From a checkpoint of a small transformer trained on Wikipedia: MLP 2560 squared ReLU, a variant of Adam for these matrices.
MLP neurons of a small language model. Each row is named by its layer, matrix (up: input weights) and neuron, and shows model dimensions 256-319. Each number is 128 + 32 x the weight over its row's rms, rounded and kept within 0 to 255.
After each neuron's rows, "fires on" lists the tokens most often at its 100 highest values on Wikipedia text that the model never trained on.

L4.up2310 [180 110 124 143  75 107 175  97  76 111  88 112  92 100 168 162  53  65 121 148 107  97 129 128 139 102 140 160 122  92 167 157  93 111 121 119 146 116 117 121 117 153 112  74 142 162 176 131 115 170 155  98 169 102 111  60 119  64 130 139 175 161  92 197]
fires on: "s", "us", "ic", "ian", "io", "ius"

L4.up1250 [129 107 130  83 129 137  89 125 115 154 129 126 181 124 102 107 103 140 159 139 161 109 158  95  98  55 103 102 140 160 136  98  82 140  88 102 199 197 139 166 145 108 166 124 171 181 126 136 110 167  98  91 171 108 101 131 172 146 209 102 119 163 103 136]
fires on: "'", "ou", " Her", "th", "end", " G"

L4.up798 [100 106 156 106 130 147 158 137  49  65 111 118 188  53 162 157 104 113 121  41 115 143  83 115 107 162 135 110  65 138  98  90 175 105 136 133 107 183  90 121 138  93 111 123 146 112  70  62 110 134 169 146 132 147 100 167 155 142  87  87 121 118 170 148]
fires on: " b", " B", "B"

L4.up2070 [136  79 109 110 128 160 129 158 157 100 138 141 124 113 146 123 155 116 145 119 160 157 159 117 128  93 155 162  94 120 160 128 106  70 117 108  99 120 110 142  92 107 148  68 157 192 129 163 110  84  51  82 189 193 152  99 157 177 139 151 185 100 136 157]
fires on: ".", "ing", " stream", " to"

L4.up1052 [103 139 109  99 101  85 100 150 117  78 161  69 208  85  96 130 138 138 186  80 117  71 145 114  81  91 137 126  78 137 160 133 205 133  86 161 134 137 134 170 187  97  96 101 120 167  96  98  53  98  93  81  81 124 125 124 133 122 184 130 184 131 110 148]
fires on: " |", " all", " rem", " Rem", " ended"

L4.up1360 [152  70 117 108 131 133 147  95 143 111 147 111 155 148 119 127 142 121  97 115 185 165 119  96 179 146  83 157 142 107 127 107 110 131 116 122  76 167 137 190 132  77 145 131 110 170 147 144 123 147 105 152 132 108 117  75 105 112 164 146 121  83 139 140]
fires on: " D", " Sh", " Ph", "97"

L4.up467 [173 129 147 182  43  77 175 129 131  66  71 144 142 119 205 130 184 141 183 133 127 139 175 108 132  99 143 149 146 139 144 128 112 135 102  63 164  84  72  95 166 179 107  78 123 146  81  83 163 132 107  87 162 157 147 115 113  87 128  73 129 125 102  72]
fires on: "z", "s", "ic", "x", "t", "el"

L4.up2014 [109  91 137 116 108 118 112  79 142 117 119 136  93  90 133 148 160 115 156 108 111  96 148 103 132 163  69 165 137 191 121 115 105  97 122 110  98 137 181 133  71 129  92 115 126 157 128 103 115 134 122 111 130 115  98 112 104 119 229 168 129  92 131 158]
fires on: "ak", "ric", "ac", " Fab", " Bet", "ap"

L4.up581 [120 124 109 146 100  62 188 137 106 126 164  43 130 135 190 155  81 117 109 140 136 135 142 115 132 103  79 198 137  66  93  82 169 100 118  95  86 129 120 116 141  92 109 149 140 156 170 188 120 140  78 110 151 114  90 148 115 111  80 122 158 108  92  55]
fires on: " ", " not", "'", " never"

L4.up1421 [171 133 206  78 133 180  98 137 109 151 131 157 147 137 182 132 121  94 104  64  76 118 156 116 155 108 161 121 174 143 131 137 187 162  80 161 122 185  99 145  99 133 103 113 129 146 139 138  86 110 132 103 141 155  99 131 104 153 215  82 170 158 114 132]
fires on: " the", " and", " on", ",", " of", " side"

L4.up2006 [167 118 132 182 115 124 146 132 103 142 140 173  97  66 104 148 143  95  97 135 129  98 116 118 127 126 169 158  83 129 112 112 193 115  47 105 100 198 171 131  88 150 130 126 134 202  99 144 101 144 139 124  98 120  91 101 125 162 214 133 144  78 156 118]
fires on: " and", "'s", " the", " (", " married"

L4.up816 [110  90 125 136 122 102 161 151 105 143 101 119  98 109 143 129 118 128 100 119 142 118 102 101 143 174 139 130 113 145 154 148 132 168 120 139 166 113  74 172  96 100 163 142  84 168 133 151 146 102 158 138  94 149 114 101 155 163 120 139 153  81 201 180]
fires on: ".", "|", " E", "O", "=="

L4.up623 [146 140 146  89 200 119 199 126 142 140  71 132 170  71  95 102 122  59 153 129 168 192 173 103 141 134 113 141  74 144 120 145 107 164 127 103 174 154 141  91 176 170 111 108 111 138 118  80 117 138 161  61 114 135 115 113  71 102  99 184 129 136 132 138]
fires on: "u", "ol", "re", " Indian", "ar", "os"

L4.up1017 [121 120 105 104 152 124 232 110 135 123 107 120 142 108 138 150 124 176 113 119 173 136 139 104 139  79  91 115 138 116 112 157 128 137 110 101 169 139 142 126 178  73 148 173 132 106 103  97 136 124 137  94 121 132 148  71 108 129 136 128 144 141 158 137]
fires on: " H", " c", " T", "T", "H", " r"

L4.up2242 [106  52 170  64 144 129 179 152 108 124  60 122 126 127 202  90 116  75 137 128 159 140 115  90  91 142  63 107 123 118 140 123  96  82 139  90 177 129  54 197 158  53 125 142  90 128  52 108 118 158 136 136 119 126 111 131 116 124 124 135 165 138 147 119]
fires on: " B", " \"", " (", " P", " |", " N"

L4.up1611 [123  86  99 138 102 143 153 115  94  96 131 112 138 163 134 146 108 145  99 169 172 197 153 124 179 141  97 129 144 121 139 122 152  91  73  97 109  94 133 136 146 179 135 135 191 175  88 189 159 153 100 138 145 107  70  76 167 165  90 138 130 146  83 133]
fires on: "n", "ent", "ab", " have", "c", " by"

L4.up1615 [ 89  99 138  65  94  55 141 143  75 164 112 112 122  70  86  97 184 147 106 138 121  74 117 124 150 137 156 163 124 138 181 121 174 158 157 105 137 117 150 114 108 122 166  87 138 145  69 129  97  80 153 157 158 167 183 119 146 106 160 173 123 149 131 113]
fires on: " to", " form", "i", " into", " position", " under"

L4.up1176 [ 92 168 115  31 148 122 109  86 144  84 177  87 105 131 121 146 116  89 132 156 183 170 109 111 146 149  75 106 131 193 150 169 141 115  76 123 168 113 118 138 111 152 109 134  98  99 141 191 119 127 141 110 125 137 165 145  88 112 163 146 100 133 103 106]
fires on: "ical", " of", " new", "ation", "ating"

L4.up1218 [134 169 161 109 136 154 111 126 136 122 110 122 202 148 164 105 100  84 114 167 160 124 148 115 117 134  94 108 110 180 134 141 154 148  88 105 161 123 175 108 128 155 122 128 116 139 104  78 109 162 102 149  94 138 209 133 120 128 132  78 156 130 126 141]
fires on: "ris", " Ber", " Ott", "enn", "ous", "ik"

L4.up688 [133  93 133 135  96 130 177 174  98  84 135  88 164  14 120 109 144 155  89 110 212 192 114 109 104 138 112 106 136 141 155 124 123 103 112  88  96 123 132 121 141  97 113 183 171 164 175 133 109 146 145 139 135 152 124 143 126 141  37 143 139 124 100 129]
fires on: " well", " also", " later", " ", " not"

L4.up2063 [ 77 108 116 137 127 156 167 123 104 101  67 118 134 142 114 119 166 126 145 106 132 114 173 121 164 146 179  97  81 146 178 108 150 118 124  92 164 181 103 139 135 120 104 155 115 165 132 129   5  95  76  91 118 173  88 138 127 146 111 147 135  98 106 157]
fires on: ".", ")", "-", " |", "R", " Mac"

L4.up2412 [ 62 122 149 104 182 123 111 149  96 142 163 165 114 141 118 144 171 132  99 132 148 117 163 112 129 138 133 139 128 153 148 105 179 115  71 130 162 127 114 162 140 173 155  96  98  88 133  88 151  82  77 118 154 116 135 102 148 182 134 134 138 143 138 127]
fires on: " in", ".", "ers", "aw", " on", " for"

L4.up1429 [218 105 143 100 127  88 100 160 111 137 151 102 118 145 165 117 110 127 146 109 157 163 156 100 107 116 119 178  78 106 139 147 113 106  81 143 115 188  36 154 127 133 164 102 114 113 142 110  87 133  81  90 198 145 173 128  56 115 166 126 120 144  90 189]
fires on: "'", "\"", "',"

L4.up555 [129  93  97  92 174 112 169 118 161 191 106 123 101 109 130 137 205 109 109 130  98 102 136 119 134 201 123 146 144 111 183  95 106 178 164  99  92 166  47 120 165 104 123 107 129 186 142 134 107 106 139 135 104 163 106 161 176  74 142 117 138  99 139 145]
fires on: "\n", ")", " (", "ic", "0", "10"

L4.up1378 [112 113 163 158  80 134 150 122  89  68 146 118 119 143 144 122 164 101 165 130  84 155 112 109 180 141  36 180 136 124 138 110 124 115  99 109 153  74  90 131 156 126  92 132 150 162 132 131 134 183 162  97 131 100 144 137 143 157 150 169 109 145 178 165]
fires on: "ap", "x", "p", "ak", "ve"

L4.up879 [144 127 102  74 127  82 146 100 141 136 128 132 139 107 125 139 122 122 105  58 156  84 162  99 154  89 131  91 110 111 149 107 127 153 131  84 110 119  80 151 125  73 125 120 122 175 117 187 139 117 105 137 189 131 139 102  99 155 120 153  79  47 136 134]
fires on: " N", "s", "ats", "in"

L4.up2408 [158 117 151  99 119  66 206 108 167  82 141 132 122  93 148 174 182 126 168  88 112 132 159 127  74 130 129 103 115 139 171  96 122  91 114 131 165 188 138 112 198 107 159 165  76 125 172 103 147 158 103 148 108 145 155  89  98 174 118 119 155 123 138 120]
fires on: "s", "as", "z", "os"

L4.up2124 [152 148 160 157 138  77 119  76 123 161 121  73 123 141 114 193 195 190 145 119 150 168 150 104 124 156 148 156 106 107 117 109  91 111 145 124 175 125 180 144 166  97 148  97 110 158 179 127  78 146 102  85 174 146 117 149  91 104 137 172 132 145  99 172]
fires on: " A", "A", "u", "$", " gr"

L4.up2452 [ 72 136 128 134 105 158 162 156  85  84 121 139 117 137 164 123 189  41 114 133 131  89 156  99  99 158 114 147 135 134 139  93 162 125 124 130 130 110  87 138 151 153 171 107 106 109  73 173 127 129 112  97 177  98 162 146 166 110 130 153  78 102 106  88]
fires on: "in", " ass", " in", "al", "er", "ss"

L4.up744 [133 127  98  82 141 163 142 101 105  29 110 173  93 114 120  90 102 150  81 123 154 130 145 122 157 127 113  73  88 185 121  90 109 145  94 103 157 157  72 146 103 134 172 119 110 190  88 155 130 107  78 130 112 133 152 135 147 129 173 152 100 150 154 116]
fires on: " |", "ima", "2", " assistant", " is"

L4.up86 [ 79 112 141 117  94  90 115 119 123 102 143 120 126 123 153 198 127 160 170  77  93 103  90 133 128 151 114 113 122 102 162 126 151 105 139  75 109 154 180 127 134  97 131 114  85 128 166 151 134 114 150 108 192 149 116 109 135 123 114 158 150 142 129 115]
fires on: " Japanese", " red", " Dan", " green", " Polish", " Brazilian"

L4.up1739 [109 107 117 124 100  88 161 151 141 105  93 125 121 132 215 110 153 102 139 117  86 195 146  95 106 162 108 132 146 151 162 159 128 116 109 138 155 133 113 122 149  96 172 169 105 150 118 120 103 141 142 139 113 135 114  84  97 173 183 157 115 107 120  66]
fires on: ":", "17", "-"

L4.up2132 [162 158 164  96 134 107 158 120 144 105 104 134 121 167  97 141 121 124 143 126 166 158 169 108 141 110 128 147 167 127 149 128 123 143  40  86 151 196  95 135 217 173 115 137 107  89  64 132 104  78  86 126 128 146 141 142 106 144 156 124 168 114 112 104]
fires on: " c", "\"", " f", " s", " event", " gr"

L4.up1727 [141 126 134  87 141 125 209 148  93 152 154 121 162  87 136 145  89  71 185  84 184 100 102 113 134 165  80 120  60 116 135 119 140 119  75 142 118 107 166 147 121 118 147 103  74 106 129 111 122 148 130 102 107  95 146 156 134 183 118 164 115  98 100  96]
fires on: "k", " sk", " pol", " Sk", " Stud"

L4.up274 [115 108 114 129 139 128 183 151 168  76 129 129 109 111 145 181 113 157 160 108 139 129 133 106  51 159 163 155 148 149 130 148 202 148  65  53  81 119 146 120 166 118 147 137 121 108 143 149 143 155 116 132 152 141  86 133 169 121 158 149 143  98  85  57]
fires on: " un", " well", " and", " more", "-l", "-"

L4.up139 [ 98  87 102 123 133 120 158 121  95 114 140  68 182  30 153 105  84  93 122 113 139  82  37 117 109 149  66 124 110 104 127 162 175 143 140 166 117  49  86 146 122 150 173 143 110 153 126 130 146 130 166  48 144  72 112 112 131 180  76 167 129 116 156  66]
fires on: " of", " ", " Sk"

L4.up1713 [188 127 134 102  69 121 188 131 118 111  92 132 101  88 150 189 114 130  92  86 142 170 181 107 104 151 139 134 136 166 143 104 214 132 143 126 136 148  90 218 180 129 113  78 126  70  95 114 122 149 105 157 143 123 163 141 136 107 131 126 120 115 207  77]
fires on: "B", " B", "I", "b", " the", " I"

L4.up1866 [166 108 126 169 104 138 147 140 121 160 145  86 131  94  98 146 151 137  76 124 143 121 166 105 143 184 167 167 117 109 182  96 106  99 125 144 111 129 125 133 108 109 125 138 118 195 106 131  19 106 108 168  87 112  86 126 103  91 134 134 173 117  97 213]
fires on: ")", "ic", "}", "0", "=="

L4.up830 [153  74 108 171 122  83 139 148  65 134 145 132 129  72  81 143 153 102  85 110 156 132 136 123 134 127 164 111 104 155 164 116 100 156  92 195 107  79 114 165 114 106 176  71 148 214  64 104  75 172  80 113 125 139 102  89 103 105  87  96 102 136 140 148]
fires on: " |", "OR", " the", " was", " at", " Billboard"

L4.up67 [112 119  81  90  68 105 132 106 101 110 142 147 134 133 109 120 166 179 168 131 147 140 102 127  55  84  93 181 159 123 109 104 166 188 117 121 107 151  81 138 145 231 145 147 121 174  88 145 143 113  89  88 157  76 145 120  85 140 150 172 119 154 209 115]
fires on: " $", "-", "$", " |\n\n", "\n"

L4.up2034 [ 83 138 104 115  97 132 175 130 112 140  87 125 177 151 175 130 108  48  67 127  99 118 130 115 183 162 177 142  75 144 125  98 123 112 156 166 175 209 102 113 148 102 152 110 103 132 133 154 116 116 153 152 115 177 124 135 135 158  71 126 206 104 131 133]
fires on: " |", "0"

L4.up1054 [107 137 179 144 131 132 190  79 190 145  40 105 122 134 142 128 148 166 151 112 158 147 146 110 164  88 130 133 120 139 153 158 114 214 141 119 118 143 159 142  98 160 166 155  57 232 176  98  90  96  71 185  89 101 164  85 134 117 134 142 158 126 154 110]
fires on: "el", "al", "ad", "l", "er"

L4.up1251 [126  96 120 134 128 128  99  89 148 153 178 128 135  70 190 195 169 107 182 113 108  94 106  89 136 152  92 150 159  98 101  87 114 137 104 148 145 163 115 127 193 150 119 113  52 132 109 102  81 159 102 143 116 160 132 144 156 140 114 149 137  83 137 131]
fires on: "t", "st", "z", " fact", "x", "om"

L4.up2547 [143 134 160 134 117 135 118 146  86 132  94 132 125 181 162  68 180 139 141 132 138 120 168  94 131 117  95 111 124  94 121 135 235 107 103 139  51 114 151 154 148 194 198 120 123 134 121 109  55 140 104 132 142 116 185 169 135 137 121 146 128 158 147 106]
fires on: " for", " in", " of"

L4.up302 [142 127 117 115 139 136 215 103 158 100 104 157 117  73 126  66 178 106 134 112 125 189 141 107 168 136 119  75 142 130 139 111 111 145 146 151 105 192 127 111 186 134 172  62 177 102  75 183  69 119  92  99 131 145 160 117 100 171 105 118 120 156 131  99]
fires on: "-", " h", "-H", " in", "h", " an"

L4.up336 [139 137 105  98 173 116 133 134 129 129 167 170 124 190 160 158 175  85 145 160  69 152 169 103 120 115 133 148 114 124 148 124 147 104  69 102 146 191 132 189 157 138 153  75 105 127 174 103 130 152 115 179 171 145 142 138 118 205 204  90 131 148 123 102]
fires on: ",", " (", " was", "."

L4.up1167 [194 110 145  81 141 113 107  87 132 122 156 127 116 137 156 115 150 105 147 115  90 150  45 119 153 109 171 148  98 158 248 107 130  72 111 110 147 122  88 113  68  68 115 126 148 160 149 170 128 126 109 116 105 134 132 115  65 135 123 174 165  50 117 125]
fires on: "r", " Cr", "pr"

L4.up1155 [159 117 100 129  76 133 164  81 119 110 148  93 141 103  90 118 162 151 172 122 154 106 155 133 128 135  74 130  66  89 130  49 123  96 110 138 126 181 127 187 152  70  96 153 140 143 191 128 134 133 113 112  87 112 116  71  98 141 151 118 238 110 140 158]
fires on: " as", " |", " :"

L4.up724 [109 156 130 148  95 108 160 167 131  91  96 171  78 123 186  75 116  71 173 130 124 166 144 126 136 102 129 155  85 129 223 169 124 177 164 101 148 107 137  96 149 148 189  47 158 139 176  98  61 140 103 140 131 189 185  92  26 106 147  98 161 186 157 158]
fires on: " L", "h", " Pr", "r", "on", "ă"

L4.up545 [149 127 166 117 125 151 154 143 138 126 136  63 138 114 170 142 145  74 150 137 118 123  76 116 139 188 123 115  83 203 119  78 100 119 118 181 111 153 105 117 150 122  86 134 114 188 178 147 171  80 137 111 131  89 152  88  94 104 184 166 169 159  92 157]
fires on: "r", "l", "ri", "e", "j", "n"

L4.up1781 [167 149 180 187  98  84 138  72 122 102 145 126 107 141 113 149 116 128 152  83 132 110 110 133  88 148 130  87 122 131 146 125 143 143 121 158 154  90 108 147 173 157 119 151 147 208 129 115 154 159  66 170  99 182 104 100 101 108 117 141 124 154 117 191]
fires on: " |", ";", "en", "Best", " Top", " Best"

L4.up1223 [144 161  98 123 140 126 150 146 130 153 155  84 126  79 178  92 149  78 119 129 139 175 162 109 144 107 143 114 107 113 121 158 145  72 144 145 168 127  98 134 204  87 111 151 124 180 142 115  66 144 137 134 166 141 194 157 159 131 100  89 158 144 128 135]
fires on: " time", " |", ":", " put", " Time"

L4.up1939 [ 83  97 122 148  97  93 146  82 149 137 144 110 153 162 156 112 149 124 147 107 176 109 178  97 152 118 127 121 113 170 128 162 137  56 106 109 143 150  91 129 103 137 203 140 130 184  72  68  46 138 108 139 179 132 140 112 128 142 185 151  94  72 165 131]
fires on: ":", "):", "\n"

L4.up1020 [118  96 159 134 140 130 107 100  81 109 120 161 105 164  89 121 155 140 142 130 138 102 131 108 162 229  66 126 140 144 205 117 204 166  68 125 156 117 108 120 201 165 144  97 105  96 143 122 160 128 115 124 114 127 163 123 167 185 193  98 125 159 152 154]
fires on: " on", " about", " with", " in", "ing"

L4.up572 [ 99  72 109  52  82 106 174 109  96 126 123  77  94 128 146 146  89 146 139 146 176 111 103 105 132  92 130 118 131  70 137  89 135  89 118  66 154 175 109 137 134  70 141  98  82 154 158 114 130 129 151 116 147 121 138 164 178 174 126 196 169  67  67 150]
fires on: " ", "1", " Goals", "ind"

L4.up1517 [123 173 102 140 109  37 145 126  91  79 107 147 165 109 146 120  50  93  91 116 155 156 173 103 112 116 105  89  79 113 145 180 136  91 161  78 135 130 127 135 125 151 144 107 144 139 106 168  70 134 144 109 200 132  96 134 164 126 156  93 151  87 127 153]
fires on: "n", "An", "ron", " Don", "ran"

L4.up1612 [190  81 157 175 153 104 196 175 131  81 150 140 102  18 124 127 167 125  84 112  94 124 149 112 116 184 158 152 116 150 176  93  88 131 155  59 102 122 186 153 163 160 175  99 143 152 156 146 107 120  78 104  96 113 132  81 122 149 114  85 161 128 126 108]
fires on: " in", " the", " ("

L4.up2511 [116  90  88  80 131  95 151 131  96  93 116 106 202 139 177 172 143 166 113 117 147 119 118 105 120 184 113  90  97 162 207 104 135 102 109 106 102 122 144 146 176  91 100  71  91  83  69 119  64 168 115 144 157 159 157 120  81 120 122 174 113 108 165 160]
fires on: "os", "and", "or", "ars", "tt", "olk"

L4.up2191 [104 105 121  76 169  92 129 162 153 135 136 131  99 109 132 154 151 115  73 127  81  51  78 131 120 158 145 107 128 114 144  95 143 100 102 101  86 181  80 130 171 210 110 138 109 143  84 170  99 130  82 143 124 124 110  72 139 167 151  98 110 108 126  92]
fires on: "s", " works", "ry", " work", " career", "Career"

L4.up1489 [167 163 107 100  98 134 148  85 194 161  96 106 182  94  80 107 153 100 156 144 141 138 105 117 172 101 122 144 100 140 169  93 140 122 149 131  83  82 109  80 144  90  82 127 126 151 157  98 101 146  99 101 170 148 103  99 104 102 172 118  65 133 140 128]
fires on: "um", "ment", "ol", " high", "re"

L4.up1552 [159 113 149 126 114  64 129 113 139 137 144 117 165 154 182  76 141 123 124 103 147 102 121 106 178 163  98 116 146 110 144 105 159  99 146  69 151 122 167 163 151  42 120  85  96 104 121 115 123 114 173  74 111 151  72 190 112 143 142 150 153 131 129 114]
fires on: " in", ",", " by", " to"

L4.up604 [132 122 109 128  92  89 153 130  80  77 120 118 147 103 173 112 136  78 108 135 186 126 151 114 137 150  91 121 148 136 156 105 210 122 128 102 149  87 150 151 205 128  77  99 148 144  86 101 113 125 166 128 180 133 104  91 130 145 109 141 101  91 139 159]
fires on: ",", " in", " on", " for", " from", " regard"

L4.up996 [128 130 125  72 128 108  93  90  69 148 101 115 127 132 105 159  85  74 149 107 128 196 140  99 116 157 121  98 105 156 158 116 182 168 125 131 103 147 160 105 224 124 121 125 155 125 121 166  95 149 109 145 124 109 142 131 154 122  74 120 131 162 194  90]
fires on: " I", " M", "S", "16", " Mus", " SR"

L4.up596 [193  87 171 146 172 141 141 102 141 161  89 162 118 154  91 114  82  51  84 124  51 172  66 122 126 140 138 149 109 194 157 102 123  63 156  78 169  94 171 111 121 186 146 130 161 145  70 125 119 120 114 140 143  96 176 123 111 127 159 105 127 164 108 162]
fires on: " dep", " fl", "h", "fl", " foot", " made"

L4.up981 [137 167 168 131  98 129 116 103 116 146 100  78 120 122 129 122 141 165  92 136 126 100 104 105 168 151 118  65 133  83 127 119 157 165 161 201  99  68 126  97  79 148 169 141 137 214  93 154 145 189  82  97 141 101 138 119 112 142  69 191 111 171 117 147]
fires on: "ing", "ion", "hen", "op", "ong"

L4.up1320 [117 187 130 123 110 164 120  83 116 104 118  49 126  72 120 163 152 148 119  90 153  71  95  95 133  87 114  77  55 162 157  88 160 126 114  86 151 160  68 157 154 118 102 118  84 124 113  95 111 114  99 163  98 110 119 120  88 182 140 179 108  97 189 170]
fires on: " |", " –", " Best"

L4.up439 [142 123 136 109 102 138 110  58 125  96 130  28 149 164 118 100 118 101 138 137 108  59 146 115  93 133 117 102 110 174 114 106 156 131 132 182 143 140  95 192 145 134  96 105  87 159  97 130 133 132 109 121  95 142 140 139 130 118 118 109 129 109 110 145]
fires on: " |\n", ")", " |", " team"

L4.up603 [110  70 104  91 176  98 135 126 117 133 113 100 150 138 126 199 116 118  99 162  83  83 126  99  93 142 132 132  99 100 133 148 146 147  77 163 169  83 127 134 148  82 130 105 115 117 112 151 150 127 156 134 173 119 123 151 110 143  86 196 156  98 130 126]
fires on: "ou", "ot", "g", "y", "ut"

L4.up567 [ 93 115 154 139 105 113 158 154 120 139 159 128 173 158 176 165 142  87 134 139 139 112 129 115 118 127  58 199 129 151 135 101 198 151 109 108 110 152 118 195 154 177 122 135 138 141 141 133 162 182 151 161 146 150  97 123 136 172 120 124 180 134 103  86]
fires on: ".", " (", ";"

L4.up1075 [173 125 103 121 146 141 153 130 108 117 128 173  96  62 167 122 110  96 136 141 150 171 173 112 141 196 123 146  66 155 115 134 125 119 139  90 100 110 198 114 103 132  92 103 140 113 153 125  95 142  88  78 104 130  82  73 101  93 153 101 127 143 128 124]
fires on: "i", "am", "ai", "ol", "on"

L4.up241 [168 120 141  53 132 134 151 118 156  81 163 127 132 116 107  98 102  69  95  94  98 155 134 112 189 167 120  78 140 141 139  96  84 130 119 105 123  84 148 171 182 149 137 102 121 166 115 164 110 180  36  63 155 151 124 136 143 108  96  98 205 139 145  70]
fires on: " in", " some", " for", " g", " at", " of"

L4.up2429 [143 117 206 152  70 159 208 118 108  96 124 164  84  81 113 180 112 189  77 111 141 187 124 106  87 126 108  50 121 159 121 186 223  94 148 126 140 136 112  77 153 175 166 121 140 145 128  86  74 155 108 135 167 132 148 172 143 168 117 152 122 143 190 119]
fires on: "ing", " the", " into", " across"

L4.up1728 [ 91 139 109 123 121  95 114  89 149 112 114 145 149 110 171 118  86 105 124 148 118 104 116  82 107 114 164  80  94 114 156 133 117  96 108 206  98 168  80 107 138 106 110 128  13 141 144 173 130 173 133  48 100 128 168  71 111 139  65 121 160  87 146  96]
fires on: " |", " of", "0", " votes"

L4.up1854 [126 120 138 139 143 157 128 173 101 136 179 137 149 119  93 158  94 112 141 101 117 130 110 128 143 135 146 137 129 122 166 133  81 115 128 155 144  77 120 155 147 139 178 136 121 113 151  96 131 114 101  84 145 122 193  11 107 117 137 107 130 187 131 154]
fires on: " in", " on", " to", "st", " St"

L4.up977 [165  72 187 100 128 161 135 152  62 152 129 128  80 149 133 103 180 116 105 157 115 146 177 106 154 137 132  94  88 167 131 102 164  59 123 124 202 197 151 131 113 137 117 151  87 223 121  90  88 106 110 177 145  88 161 175 105 147  92 182 158 123 128 178]
fires on: ":", " |", " $", " =", "erv"

L4.up1244 [109 127 144 128  90 128 133 108 106 165 107 128 135 129 166 115 219  87 123  82 113 174 143 100 108 255 151 114 117 171 131 149  85 147 118 116  61 112 176 127 104 159 190 117 128  92 117 100  70 141 106 109 186 150 123 160 151 144 129 119  96 162 134 138]
fires on: "ell", "on", " Sol", "ron", "ol", "el"

L4.up74 [140 174 178 158 142 101 170  80 118 149  98 147 122 169 195 181 151 118  87 109  89 131 154 119 105 194 117 123 113 126 153 141 160 134  77 111  93 142 172 140 123 156 184 136  35 130 135 111  79 119 121 200  85 147 179 130 105 166  99 145 117 100 124 132]
fires on: "al", "or", "er", "O", "an", "ice"

L4.up1008 [131 193 137  82 145  99 107  93 126 113 135  82 100 101 177 194 128 163 181 138 100 102 131  96 161 155  45 143 155 180 163 130 172 103 100 140 168 111 144 139 158 146  97 145  99  94 152 156  77 124 147 162  67 133 103 124 123 138  96 171 154 150 129  81]
fires on: " ", " of", "|"

L4.up1818 [163 103 134 164  88  97 126 169 175 133 114 127 114 156 175 126 131  96 108  97 148 133 121 108 141 134 121 169 144 158 102 138 122  71 130 155 166 161  94 120 119 116  99  70 157 142  97  96 101 148 138 126  91 150 135 113  65 137 147 116  76 150 106 145]
fires on: " he", "\"", " being", " she", " came", " was"

L4.up2092 [133 142 153 155  51 145 172 187 113 138 153 112 193 154 105  99 175 117 146  87 137  71 120 136 108 117 126 143  97 155 145  66  82 149 131  94  82 149 162 101 197  98  89  92  88 179 155  89 111 167 172 112 106 166 144 123 122 142 143 117 137 112  98 144]
fires on: "y", "oy", "ly", "ay", "ear", "my"